MLP neurons of a small language model. Each row is named by its layer, matrix (gate and up: input weights; down: output weights) and neuron, and shows model dimensions 32-127. Each number is 200 + 20 x the weight over its row's rms, rounded and kept within 0 to 999. A neuron's up and down rows have the sign that makes its largest values positive.
After each neuron's rows, "fires after" lists the tokens most often just before its 100 highest values on Wikipedia text that the model never trained on; "fires before" lists the tokens most often just after its 100 highest values on Wikipedia text that the model never trained on.

L5.gate550,213,211,211,191,194,184,207,171,204,214,201,187,172,175,200,208,206,209,233,213,219,181,210,235,201,208,209,184,218,230,206,183,192,192,187,229,188,207,179,195,217,194,165,176,204,163,191,189,186,172,178,187,210,173,207,202,209,170,180,187,190,223,214,184,178,222,198,199,180,199,211,203,206,246,204,187,139,204,194,210,181,200,160,245,218,175,191,204,236,218,212,165,202,221,196,187
L5.up550,259,239,198,245,204,221,179,174,236,189,191,183,200,183,198,197,189,172,204,177,192,207,186,215,231,199,213,194,190,214,221,207,223,205,183,194,171,221,195,196,205,191,218,187,205,192,214,197,226,176,245,180,188,194,193,183,169,170,237,209,189,215,184,181,203,184,180,153,187,195,229,176,209,219,189,209,177,188,193,222,208,198,191,220,204,186,203,204,214,206,194,172,178,225,189,204
L5.down550,236,181,203,209,182,219,185,174,211,185,190,206,206,200,175,189,215,211,168,160,169,150,212,197,214,195,186,192,211,210,190,215,159,199,290,185,191,205,199,185,209,193,189,196,187,202,179,210,203,231,194,201,172,168,216,249,193,206,171,169,211,236,187,199,196,188,236,223,214,191,226,201,183,199,178,195,176,164,191,195,200,205,170,213,184,223,211,182,206,219,198,203,247,183,185,203
fires after: " G", " g", "g", " f", " gr"
fires before: "at", "t", "en", "h", "qu"

L4.gate629,185,160,194,213,242,204,206,195,176,199,221,187,217,215,164,201,194,184,171,210,189,196,180,185,213,191,234,179,219,178,255,219,218,209,167,212,182,212,205,197,163,209,197,179,184,234,234,190,180,192,197,178,168,192,201,199,204,177,174,213,189,216,217,227,179,184,185,221,201,211,202,199,227,183,192,223,137,180,235,230,195,172,157,202,209,187,226,206,169,196,206,175,181,191,192,212
L4.up629,159,186,227,185,203,216,206,205,214,206,211,180,217,198,193,205,192,200,188,170,211,202,218,213,208,202,214,197,203,219,197,153,189,194,198,204,178,215,183,181,224,165,184,199,190,243,188,212,196,238,202,175,215,218,212,190,159,200,193,246,165,182,224,195,208,165,184,176,241,190,173,188,200,231,200,226,210,208,163,209,209,149,185,172,148,203,219,207,186,191,173,210,185,194,184,184
L4.down629,222,195,175,208,219,212,216,173,193,179,193,204,216,229,207,195,245,181,172,220,168,217,205,190,196,164,176,190,235,189,174,174,192,202,221,194,215,215,182,228,189,174,204,214,220,215,186,176,200,195,162,162,181,210,200,216,239,188,213,208,201,198,184,208,203,193,192,185,202,226,218,231,220,210,164,195,195,187,204,222,200,170,205,182,175,200,174,184,210,172,201,184,182,226,187,207
fires after: " M", " m", "m", "ir", " comm", " W"
fires before: "t", "ment", "ey", "th", "ast", "ar"

L5.gate298,201,193,209,155,205,180,197,184,220,189,210,216,220,218,205,211,211,225,193,167,152,206,215,188,129,177,197,182,214,182,201,179,203,212,191,217,165,204,180,202,208,164,230,192,192,187,226,195,224,195,207,186,194,200,220,174,214,188,208,200,221,201,166,225,211,179,190,201,201,207,174,177,188,217,216,214,230,210,172,164,211,183,148,215,183,178,179,208,217,199,200,214,196,200,243,240
L5.up298,206,211,173,198,214,179,172,199,220,185,195,196,212,249,186,185,199,154,208,225,186,222,186,198,167,197,139,158,189,197,219,233,181,203,193,215,210,210,167,206,209,174,213,187,196,183,183,235,204,188,190,195,184,209,251,201,187,210,166,184,184,186,211,218,211,230,194,266,209,189,173,225,192,212,190,192,228,209,180,179,208,214,156,190,213,180,232,183,210,228,215,227,200,188,217,172
L5.down298,177,186,192,160,210,169,204,197,220,214,201,193,197,217,190,210,206,218,192,228,203,177,192,203,190,192,211,192,221,204,198,243,203,228,246,178,207,199,203,175,222,220,206,249,210,186,234,164,211,170,214,203,182,213,189,196,216,227,206,201,200,194,207,202,197,160,195,182,230,204,202,163,170,212,217,224,216,165,188,224,214,201,191,171,200,212,206,161,240,190,213,222,246,218,186,184
fires after: " c", "C", " to"
fires before: "p", "le", "ri", "um", "s", "ag"

L4.gate240,234,227,203,211,210,177,204,179,187,191,214,213,172,207,216,219,201,219,195,178,180,197,222,243,248,191,199,215,172,179,166,207,227,224,184,190,207,219,166,187,202,208,230,172,186,169,186,229,191,177,213,214,207,198,224,223,194,182,189,179,214,212,201,200,225,214,216,178,201,205,225,203,167,172,160,200,149,245,194,179,230,226,203,183,220,193,187,190,215,195,224,211,196,192,223,215
L4.up240,194,195,173,225,203,196,193,214,228,229,232,202,161,233,211,241,201,217,212,184,205,172,169,228,210,199,203,219,215,209,170,184,222,218,188,193,190,201,229,214,177,189,222,191,205,230,196,236,166,213,207,215,198,189,258,221,216,194,193,215,237,241,201,191,202,232,205,179,211,182,196,182,198,219,188,170,166,212,215,213,201,187,199,217,202,221,228,217,182,199,241,200,190,173,183,221
L4.down240,223,222,216,237,221,178,208,203,213,191,227,190,222,158,210,172,197,202,184,172,179,184,219,206,180,179,186,207,187,206,184,183,190,198,278,166,192,182,209,210,178,186,214,191,180,182,161,189,241,202,212,239,201,176,195,203,215,184,158,188,206,213,188,206,200,179,204,188,196,230,231,250,184,192,175,205,245,202,202,182,222,189,197,235,225,183,199,225,191,207,198,176,194,224,242,186
fires after: " P", " st", " p", " f", " t"
fires before: "y", "ed", "k", "ure", " ", " of"

L10.gate154,219,167,204,195,183,168,193,168,208,186,201,211,184,190,197,160,201,226,198,200,200,206,159,245,189,212,197,176,195,173,218,218,194,232,207,166,166,190,206,216,189,186,199,185,177,184,198,181,169,197,212,194,238,188,192,215,179,195,221,199,228,182,176,171,197,158,195,195,203,198,193,221,186,202,227,189,182,189,202,184,195,167,178,172,185,208,205,217,174,188,196,187,214,170,208,203
L10.up154,208,166,222,234,211,210,166,186,202,200,186,215,219,208,186,195,171,192,194,200,226,212,170,196,196,167,159,176,247,187,180,199,136,177,205,161,177,177,203,195,172,208,202,186,204,209,189,201,211,169,176,205,201,215,185,224,190,163,193,180,182,204,177,180,182,163,186,202,193,211,200,178,209,230,258,201,188,226,208,191,221,166,185,197,191,158,219,204,172,185,184,219,199,227,228,175
L10.down154,182,211,235,168,211,174,206,201,186,202,186,215,179,192,212,182,236,180,216,212,192,176,231,202,186,173,221,171,190,193,207,188,199,238,239,211,190,215,202,208,232,195,175,206,174,216,210,215,228,201,231,228,203,242,193,193,195,169,189,210,199,199,199,193,177,204,170,194,185,199,211,191,218,192,196,192,212,214,199,244,230,201,232,255,249,192,206,154,213,217,195,189,210,189,196,211
fires after: " ", " m", " M", " l", " v", "ce"
fires before: "al", "als", "uc", "it", "t", "ic"

L4.gate585,183,178,191,198,224,206,254,167,223,192,198,212,175,192,180,179,216,198,177,208,214,208,194,205,189,186,185,205,227,195,190,198,205,191,170,206,168,200,209,209,193,220,157,206,207,217,208,205,176,169,174,194,194,142,176,184,247,191,183,179,235,187,203,218,164,170,183,224,207,193,224,198,223,199,237,222,165,186,230,174,175,199,190,195,199,208,216,256,172,216,187,167,195,173,202,180
L4.up585,223,203,185,195,208,205,159,199,205,230,173,174,204,200,179,214,178,203,203,226,204,213,158,205,225,183,212,191,210,214,208,213,212,184,189,193,208,189,167,207,175,198,239,205,174,216,191,246,194,227,195,212,172,207,219,192,227,205,208,204,171,240,214,219,210,196,185,184,213,193,178,216,218,183,185,207,167,197,207,247,209,166,217,195,217,211,222,205,191,195,171,222,191,216,170,195
L4.down585,191,225,222,184,202,216,197,228,183,205,203,209,203,212,201,174,214,232,184,188,194,197,219,218,212,201,211,223,176,204,187,185,200,198,209,212,152,203,198,200,164,189,207,169,202,213,171,209,201,190,223,234,190,241,186,198,201,209,159,223,235,239,209,213,180,211,201,199,187,216,167,192,218,167,177,193,208,193,208,196,221,202,195,188,237,207,192,199,198,216,221,204,212,150,172,198
fires after: " l", " m", "m", " M", " L"
fires before: "e", "ed", "er", "ly", "t"

L11.gate615,247,191,198,198,165,184,195,200,187,218,211,235,225,207,203,201,205,209,196,192,228,176,168,186,224,195,209,193,198,168,214,196,231,194,199,207,211,200,199,170,189,212,244,182,196,195,201,177,166,231,176,199,218,212,194,179,167,205,190,223,207,160,215,191,225,235,191,210,225,219,197,186,209,185,223,217,184,140,221,188,187,177,206,211,200,186,193,196,192,209,224,222,246,180,181,206
L11.up615,157,156,210,185,202,196,217,190,204,186,199,197,203,191,176,200,220,242,192,212,169,204,204,206,246,186,223,248,202,215,239,207,202,198,203,235,211,176,223,157,184,167,195,192,221,225,206,174,211,174,194,196,197,204,157,191,203,163,215,210,188,187,190,216,190,209,235,203,218,185,203,198,209,169,209,180,212,189,196,197,214,213,201,233,193,233,196,252,211,213,209,212,181,209,172,206
L11.down615,249,199,204,192,222,207,201,241,192,202,175,216,166,195,186,158,185,217,184,206,184,175,206,180,224,235,193,189,204,191,166,261,218,208,200,185,236,198,218,207,204,200,229,184,195,203,214,183,205,181,206,179,199,182,218,172,204,225,190,174,218,178,214,189,219,221,187,187,206,195,190,219,183,195,230,227,190,184,219,200,181,188,164,225,180,203,230,187,189,187,210,187,205,206,199,202
fires after: " ab", "p", " as", "qu", "at"
fires before: " ", "od", " the", "oc", "d"

L2.gate89,196,210,201,175,196,205,172,207,199,197,200,202,208,181,213,198,195,196,145,173,209,177,200,198,204,202,208,205,197,266,199,198,203,197,217,240,195,189,197,152,171,201,162,194,201,208,183,210,165,206,216,197,204,200,231,199,195,205,158,197,234,244,205,252,201,198,190,235,201,203,202,204,202,175,133,196,223,188,203,203,200,203,202,239,178,178,208,191,202,200,196,224,188,137,204,175
L2.up89,175,205,201,209,201,198,187,198,196,200,201,195,199,149,248,202,201,202,196,270,206,209,200,201,216,198,195,210,131,224,197,200,195,207,215,167,190,188,193,156,251,197,193,198,201,198,210,203,166,185,189,200,199,200,191,200,202,199,193,196,216,241,201,190,200,194,194,251,200,205,204,174,201,201,224,201,161,193,200,197,202,202,203,225,176,176,195,200,201,200,203,166,209,162,252,231
L2.down89,181,201,195,196,189,215,216,177,204,210,212,187,201,199,201,224,174,205,192,165,204,195,186,197,196,185,212,185,186,168,200,201,211,180,216,212,192,207,187,226,181,204,188,167,207,185,126,167,139,205,183,195,199,181,226,243,235,181,200,196,189,223,197,184,201,200,203,201,195,188,193,227,174,211,209,207,191,220,199,195,207,176,216,172,177,196,195,132,219,220,203,160,210,197,189,196
fires after: " ele", " J", "du", "le", " a", " se"
fires before: "an", "s", ",", " of", ".\n\n"

L11.gate138,224,202,235,162,175,208,194,239,215,187,202,223,201,210,168,213,194,186,162,195,210,208,191,186,200,218,218,191,218,196,187,167,204,228,200,200,204,182,189,212,186,190,162,207,187,229,181,200,176,178,180,191,197,207,206,177,198,208,186,235,184,202,201,224,190,227,241,212,193,228,179,182,169,192,200,184,202,190,184,220,217,203,208,185,173,232,211,193,186,221,207,199,165,190,191,211
L11.up138,211,220,205,165,233,225,211,212,194,207,184,211,210,234,203,191,174,184,230,199,235,196,253,193,149,195,190,213,225,238,207,200,206,178,205,189,235,175,215,172,223,206,213,197,193,197,177,215,214,255,176,210,179,173,189,214,200,194,175,201,211,211,223,212,186,177,199,239,192,192,192,194,187,188,235,214,209,183,207,197,212,180,229,196,192,163,235,189,180,208,218,201,211,196,206,188
L11.down138,220,184,213,218,238,189,190,201,164,223,196,165,182,221,192,218,224,187,201,195,201,195,184,193,224,212,192,203,222,190,192,164,208,200,247,187,203,219,199,193,188,212,236,214,168,205,191,202,150,189,228,200,202,194,192,208,213,158,199,252,218,174,219,213,218,248,171,166,221,229,188,199,205,179,184,203,207,203,166,197,198,209,214,187,212,165,189,203,179,170,209,195,189,219,204,182
fires after: ".", "H", ","
fires before: " was", " is", " st", " has", " re"

L8.gate39,194,211,188,181,207,218,243,195,184,191,212,189,218,194,200,186,250,217,252,186,209,206,229,230,173,197,213,173,241,211,210,192,186,221,176,149,215,193,182,208,201,189,184,185,177,174,180,182,204,216,226,227,172,198,187,208,206,190,232,194,205,191,177,203,211,189,185,194,205,208,190,160,229,173,199,204,174,205,229,187,237,170,207,206,207,217,178,200,204,175,200,239,195,210,236,205
L8.up39,184,207,182,160,207,236,174,193,203,206,246,194,179,179,193,180,214,183,244,200,194,176,168,179,195,169,195,203,172,217,238,190,172,176,217,204,185,175,198,212,189,197,193,225,190,200,200,219,230,182,224,215,212,210,173,162,203,212,200,182,201,204,195,210,197,208,181,176,166,210,200,171,216,178,191,213,180,232,194,217,207,180,207,225,251,193,234,217,187,210,213,192,201,213,195,215
L8.down39,238,179,208,189,188,204,204,233,201,173,189,193,207,158,211,161,143,191,192,194,212,186,200,202,223,169,183,200,145,209,192,162,192,206,189,230,213,228,220,209,194,171,243,226,179,206,184,191,155,217,181,190,245,197,209,208,163,213,185,201,212,193,192,189,194,219,229,184,215,213,222,184,200,190,231,199,224,212,212,198,209,220,202,209,236,222,177,215,181,209,199,222,176,214,198,189
fires after: " m", ".", " D", "ing", "D", "9"
fires before: "al", "am", "8", " is", "als"

L2.gate129,178,188,202,166,204,200,171,206,200,201,195,206,197,170,187,199,202,193,240,209,204,161,196,203,216,198,200,197,219,237,193,204,201,203,238,229,193,153,202,179,191,200,152,205,203,205,145,204,231,226,198,205,204,198,213,199,200,200,193,191,217,132,197,170,200,196,194,209,194,202,175,172,193,184,197,198,234,201,201,217,202,199,204,252,205,225,199,203,192,198,194,180,200,204,199,235
L2.up129,220,190,200,208,195,201,218,206,199,198,196,199,210,246,211,199,198,198,220,221,201,128,203,198,212,203,211,196,250,142,200,198,208,202,198,202,202,187,203,198,188,196,183,200,199,201,226,197,192,164,208,202,202,201,213,208,194,194,223,206,211,201,204,225,194,199,205,230,196,203,206,202,201,189,246,201,247,191,200,185,194,201,200,185,204,188,204,200,219,203,202,227,190,176,196,201
L2.down129,191,227,202,204,206,216,227,223,208,231,184,191,198,191,205,182,226,178,196,193,208,184,178,211,206,200,183,169,206,175,195,199,185,191,218,206,177,148,222,192,198,218,220,183,194,181,206,178,213,205,169,175,183,229,207,183,206,222,206,189,198,206,195,177,191,190,213,190,229,217,181,208,193,210,202,223,176,181,217,197,194,204,230,247,156,161,200,182,247,231,202,191,219,221,194,223
fires after: " D", " B", " d", " R", " g", " sp"
fires before: "ision", "er", "ack", "ing", "id", "or"

L8.gate340,171,215,180,199,194,179,183,183,229,179,212,190,210,220,193,226,209,186,212,185,189,218,176,190,188,200,215,187,203,214,221,217,234,216,153,210,207,198,173,198,133,221,189,186,183,183,201,234,165,222,207,198,207,225,234,211,185,192,233,194,158,176,182,193,221,179,187,186,206,200,223,210,184,219,205,159,199,202,225,207,206,164,155,210,182,182,153,184,183,212,189,210,199,199,208,231
L8.up340,174,229,209,201,168,166,214,213,217,194,215,172,210,232,210,244,188,164,206,153,208,184,206,216,227,181,246,205,186,197,205,157,235,231,188,208,193,226,200,189,222,198,171,205,193,200,196,184,169,198,202,183,185,201,231,184,179,183,197,196,202,230,177,205,215,184,196,202,202,214,224,194,207,233,179,192,201,232,232,239,197,179,176,204,205,167,199,199,196,165,223,207,222,217,182,212
L8.down340,209,163,181,170,176,203,154,256,173,203,225,202,208,195,196,170,215,225,190,179,239,177,194,219,204,197,156,185,205,192,191,217,183,211,185,154,183,210,200,183,182,166,201,188,179,201,177,180,226,214,205,213,220,215,194,215,208,179,185,228,234,220,237,200,178,223,202,200,186,217,187,174,174,173,206,218,205,197,213,185,199,177,199,228,173,176,187,215,214,205,189,192,224,241,201,197
fires after: " P", " p", "amp", "p", " f", " F"
fires before: "y", "ition", "ign", "ed", " |", "s"

L2.gate493,220,165,249,189,218,208,224,207,199,219,191,249,194,207,229,197,220,174,197,214,218,188,196,193,218,203,226,231,218,223,213,209,230,230,232,203,180,222,187,173,210,166,188,170,174,186,187,191,198,169,222,202,228,202,202,200,218,217,200,204,229,209,218,201,166,182,218,178,192,205,210,203,206,159,188,192,191,171,219,183,190,209,237,163,169,209,193,237,195,189,217,194,224,193,220,198
L2.up493,214,209,244,174,198,186,210,185,205,189,184,241,194,207,211,191,196,145,188,220,224,211,189,187,205,163,200,218,200,183,206,196,198,220,224,191,204,219,189,157,172,165,170,174,191,208,166,207,168,139,226,224,205,217,231,190,202,218,178,203,197,209,197,195,177,200,219,194,149,195,222,187,199,190,183,189,194,222,220,184,202,206,229,189,156,199,156,249,193,193,213,196,203,192,195,190
L2.down493,179,227,220,202,170,211,201,202,193,174,188,194,209,192,208,202,188,152,213,221,209,193,175,161,195,206,177,185,191,191,202,226,195,183,361,191,198,192,181,188,191,186,198,190,216,225,208,192,210,186,214,193,192,222,185,189,197,186,199,220,199,195,201,208,199,205,200,201,176,198,208,186,172,237,214,190,234,212,206,225,209,183,215,189,183,201,218,193,215,194,218,182,206,199,191,185
fires after: " ", "1", "2", "c", "3", "0"
fires before: "1", "2", "0", "3", "7"

L2.gate5,183,176,197,216,198,206,234,199,201,197,202,202,198,121,207,200,204,201,232,188,196,248,199,203,242,206,201,200,220,187,204,204,202,205,192,185,228,227,191,227,193,198,173,201,204,198,173,209,206,205,212,205,195,200,174,199,202,198,218,193,240,196,195,206,202,204,199,150,199,199,232,159,205,194,255,203,202,183,201,253,203,199,192,160,194,217,199,206,176,202,202,216,202,177,197,243
L2.up5,244,191,190,202,198,204,211,197,199,200,208,197,210,196,180,201,198,207,222,261,189,201,199,202,195,200,198,200,204,140,219,201,200,199,192,253,202,201,199,176,204,195,219,191,200,199,249,192,188,180,207,200,205,203,193,206,198,208,134,199,190,229,197,252,199,198,196,256,201,197,192,216,196,201,195,198,222,198,202,196,200,205,201,194,189,168,205,204,179,195,204,191,213,216,192,187
L2.down5,177,221,201,214,164,186,157,193,190,200,188,186,212,206,180,190,220,184,212,193,194,195,198,222,221,172,206,185,176,179,228,198,178,185,201,196,186,206,187,180,182,173,169,190,235,171,206,241,195,199,192,199,187,182,198,188,159,197,210,187,186,168,211,174,188,148,213,223,250,177,167,222,224,195,209,240,200,210,225,224,183,213,201,241,218,186,162,219,203,215,229,230,208,204,226,180
fires after: " D", "o", " G", " g", "ed", " d"
fires before: "er", "ision", " m", " |"

L2.gate139,185,216,201,183,200,201,182,202,202,198,203,202,206,184,147,205,201,198,167,193,207,238,197,205,190,197,211,193,191,210,203,199,206,193,228,174,201,151,198,181,179,200,169,191,198,192,194,193,201,177,196,196,203,202,220,200,201,200,207,205,218,209,202,197,200,202,203,241,204,200,270,243,201,202,220,197,194,233,199,168,199,202,200,226,209,136,204,203,202,192,198,215,191,181,181,181
L2.up139,190,228,200,184,203,202,190,196,202,201,202,198,200,195,222,199,192,198,218,204,207,200,204,198,250,192,207,193,193,187,193,200,198,193,182,190,215,257,201,236,217,201,113,201,199,198,222,198,217,238,218,202,206,202,219,201,202,204,203,204,219,216,204,154,196,201,199,145,198,198,219,214,207,203,188,199,185,195,194,233,205,201,201,189,180,184,195,191,186,199,200,236,194,180,196,181
L2.down139,160,211,179,209,190,205,212,155,244,230,161,197,210,215,217,171,220,206,221,176,204,194,246,208,189,184,211,190,191,200,191,217,189,187,167,190,190,194,214,174,186,191,230,242,194,186,231,218,170,184,166,240,172,203,178,193,193,223,204,185,209,207,217,205,195,169,172,179,172,220,202,193,226,197,226,204,174,221,226,211,176,206,215,218,174,210,183,198,191,198,193,186,187,194,192,170
fires after: "j", "ff", "n", "it", "p"
fires before: "ed", "y", "s", "ive", "ure", "or"

L11.gate11,210,214,189,184,185,188,215,216,211,192,197,223,218,190,168,179,184,237,175,180,214,216,231,220,196,201,196,192,182,221,217,184,192,230,177,212,235,200,223,170,211,179,202,170,206,195,167,194,202,238,195,178,236,201,198,203,189,177,210,213,195,182,205,210,205,190,209,188,196,222,195,163,212,216,186,175,189,187,224,187,188,209,208,227,202,188,202,194,183,246,189,185,174,180,228,174
L11.up11,237,217,206,189,210,179,229,208,211,179,188,202,187,227,202,190,204,196,157,182,204,218,198,179,181,238,191,175,170,190,214,195,207,231,186,197,182,189,180,175,191,210,213,181,206,231,196,200,223,199,192,166,207,161,188,203,193,187,190,215,196,203,184,208,211,200,206,188,160,217,191,172,221,154,251,206,220,193,206,191,191,198,192,215,187,197,199,174,145,239,221,211,201,172,188,186
L11.down11,192,206,213,214,215,209,213,195,192,233,217,198,198,192,215,185,190,210,193,187,208,237,182,213,170,225,196,202,192,186,204,187,186,221,258,175,199,243,200,203,174,186,226,214,189,218,179,218,240,191,231,180,187,239,197,198,148,188,215,228,186,219,221,238,200,223,170,208,210,203,189,191,193,193,197,212,227,195,228,202,206,181,215,234,184,223,198,221,186,191,220,195,192,179,207,212
fires after: " Th", " A", "H", ".", " I", " c"
fires before: "ory", " was", " is", "us", " l", " a"

L5.gate234,211,228,208,186,206,201,188,152,194,178,187,231,228,171,220,208,206,209,178,191,187,198,222,207,187,208,209,163,196,190,202,214,225,209,141,228,200,203,179,172,212,149,254,167,182,224,175,208,203,171,224,190,186,191,215,192,172,173,209,187,217,210,199,211,237,193,158,191,208,202,229,229,192,208,189,188,200,194,178,197,189,194,173,212,170,204,219,188,243,201,188,200,198,218,242,207
L5.up234,172,203,225,170,202,213,212,188,177,211,193,211,217,213,211,187,239,214,214,193,227,195,194,199,198,228,237,187,209,212,216,197,177,197,200,179,248,215,199,212,171,185,200,208,203,214,167,216,206,222,178,217,222,179,215,179,182,211,219,179,208,232,229,208,162,179,190,197,195,183,246,169,190,187,230,228,185,183,185,221,197,205,159,177,182,186,226,232,183,195,183,151,182,205,207,188
L5.down234,182,193,226,203,174,214,200,171,191,209,178,242,184,182,168,188,188,224,197,169,205,186,224,215,218,175,197,163,197,194,209,215,170,192,271,208,206,201,198,203,202,191,195,226,169,209,197,232,212,230,174,223,229,188,202,189,195,185,213,215,224,221,175,202,197,186,217,229,205,182,273,172,193,219,163,187,201,177,182,216,194,205,190,227,220,229,206,217,188,249,199,212,234,221,193,178
fires after: " g", " G", " gr", " H", " h", " sc"
fires before: "at", "en", "w", "he", "u"

L8.gate504,229,215,192,146,186,179,203,225,207,193,179,177,187,203,202,216,209,233,179,214,205,202,189,187,198,220,193,166,195,228,217,225,204,205,192,195,206,211,194,203,176,202,221,189,190,203,171,220,192,191,174,242,192,199,224,217,172,218,198,208,217,212,218,220,173,218,205,235,179,213,177,204,224,212,202,194,189,193,196,194,219,214,194,247,136,233,187,185,219,235,232,198,193,188,253,200
L8.up504,201,206,190,205,220,210,215,202,187,189,181,208,223,186,212,181,175,232,173,204,188,211,237,186,191,222,199,227,180,187,178,205,167,190,199,198,192,184,209,215,167,217,166,180,200,191,167,185,192,222,209,202,166,194,191,179,179,197,230,231,233,196,187,177,186,158,198,217,201,221,217,212,212,237,202,188,186,182,218,200,204,207,189,229,161,197,200,201,206,198,180,181,189,152,201,186
L8.down504,185,207,220,202,215,173,228,213,206,213,207,213,202,204,212,219,164,213,224,188,193,187,202,232,195,188,206,166,243,173,196,196,203,190,208,198,182,224,194,214,182,175,221,224,193,200,213,199,192,253,201,208,177,199,183,194,192,186,196,183,213,182,201,198,175,184,207,217,242,214,216,207,253,209,217,187,200,196,188,224,220,199,256,181,177,184,196,210,189,192,202,169,169,221,171,231
fires after: " A", "\n", " Y", "le", " Count", " n"
fires before: ":", "s", " |", " of", ","

L5.gate295,233,214,176,181,213,191,193,203,213,206,191,203,194,190,182,207,229,197,208,176,188,186,214,197,198,216,182,191,191,178,202,209,182,208,188,248,216,200,210,200,204,172,183,178,177,218,207,234,189,193,219,186,216,182,218,200,186,173,199,207,209,213,251,189,226,198,196,176,178,199,200,221,194,205,200,178,156,208,189,186,235,228,178,165,185,196,180,200,209,212,184,173,196,181,241,239
L5.up295,216,206,200,219,164,218,199,196,197,195,244,165,197,208,194,191,194,218,187,220,212,217,219,206,217,203,166,247,216,229,250,196,187,231,189,180,172,227,169,217,240,225,194,178,187,203,211,188,219,183,200,171,199,215,219,217,171,169,198,192,221,198,193,198,193,158,203,193,193,192,227,212,196,223,158,175,192,212,233,156,191,222,226,163,207,208,176,229,213,188,243,202,231,162,214,201
L5.down295,196,210,221,207,189,220,189,230,213,203,221,173,207,230,181,207,188,189,196,191,207,222,185,204,210,204,171,222,201,208,180,219,222,200,248,232,204,195,207,208,200,204,205,216,183,218,188,197,199,184,225,210,186,213,217,224,189,176,221,200,168,196,221,206,211,175,173,161,191,206,209,240,231,197,170,205,214,211,192,190,195,179,188,189,206,176,190,209,214,199,191,199,177,158,189,144
fires after: "et", "ot", " G", " g", " t", " "
fires before: "en", "b", "k", "it", ":"

L4.gate501,206,213,201,206,216,195,227,195,220,207,208,175,203,173,198,204,221,234,230,153,214,165,229,219,210,223,197,240,207,194,225,203,203,204,173,182,170,199,214,201,178,194,209,182,202,217,186,206,169,186,194,192,205,178,196,173,183,186,216,212,247,227,236,200,235,167,201,150,183,202,203,188,207,157,206,194,187,199,203,178,197,193,209,182,195,209,174,234,171,171,213,170,184,199,206,227
L4.up501,163,193,194,198,204,173,183,213,193,199,191,190,196,251,211,232,165,183,222,219,221,165,212,225,208,192,226,225,238,183,190,211,206,192,174,189,198,183,162,211,223,222,194,200,198,222,160,209,198,203,179,191,183,175,236,180,212,203,189,205,212,217,181,157,228,177,224,199,243,189,186,211,201,176,221,201,190,198,197,215,199,206,195,209,145,220,187,176,159,208,228,207,240,207,197,213
L4.down501,206,162,198,176,229,215,180,207,194,195,219,221,191,199,204,190,205,202,227,184,186,191,240,197,201,162,182,199,231,176,211,199,165,223,212,207,199,224,220,213,164,224,228,207,200,234,202,200,184,205,248,184,211,187,188,225,167,190,194,199,197,163,194,213,187,221,182,186,175,176,200,187,181,182,188,227,230,187,215,209,190,209,228,231,184,202,155,179,201,196,214,188,196,191,217,223
fires after: "et", " G", " E", " Sh", " k", " g"
fires before: "en", " m"

L11.gate372,207,188,183,184,243,179,192,206,195,172,208,235,242,202,195,167,187,182,182,225,209,216,208,175,187,193,187,198,224,216,213,229,199,211,167,200,188,203,169,200,228,187,224,179,164,206,175,191,171,200,202,197,206,181,213,205,221,173,162,202,218,169,204,188,214,234,225,212,184,182,234,201,189,194,180,236,181,203,209,226,244,209,202,193,191,177,210,221,192,258,201,240,191,211,217,207
L11.up372,192,242,193,235,233,217,183,192,218,180,175,214,216,184,175,167,181,198,218,220,225,207,212,188,220,152,196,207,191,207,194,207,198,188,172,227,191,179,196,188,235,203,187,187,162,196,179,212,187,219,236,174,175,188,185,232,229,181,153,209,185,173,211,186,210,234,215,233,143,189,207,225,182,200,223,216,195,231,212,204,231,222,227,202,218,198,222,202,200,237,180,219,195,217,226,171
L11.down372,198,217,197,227,197,212,190,198,220,188,203,210,181,155,209,170,184,200,233,194,185,169,211,181,241,151,163,226,217,184,199,200,189,186,262,199,192,195,198,192,195,211,167,222,186,192,230,179,214,207,215,213,211,182,203,204,188,242,215,227,223,214,217,170,189,212,214,226,197,227,198,216,164,193,236,216,206,209,195,191,174,194,215,221,223,210,201,200,197,238,207,199,181,205,175,202
fires after: "2", " rec", "1", "3", " n", "6"
fires before: "4", "3", "0", "n", "1", "el"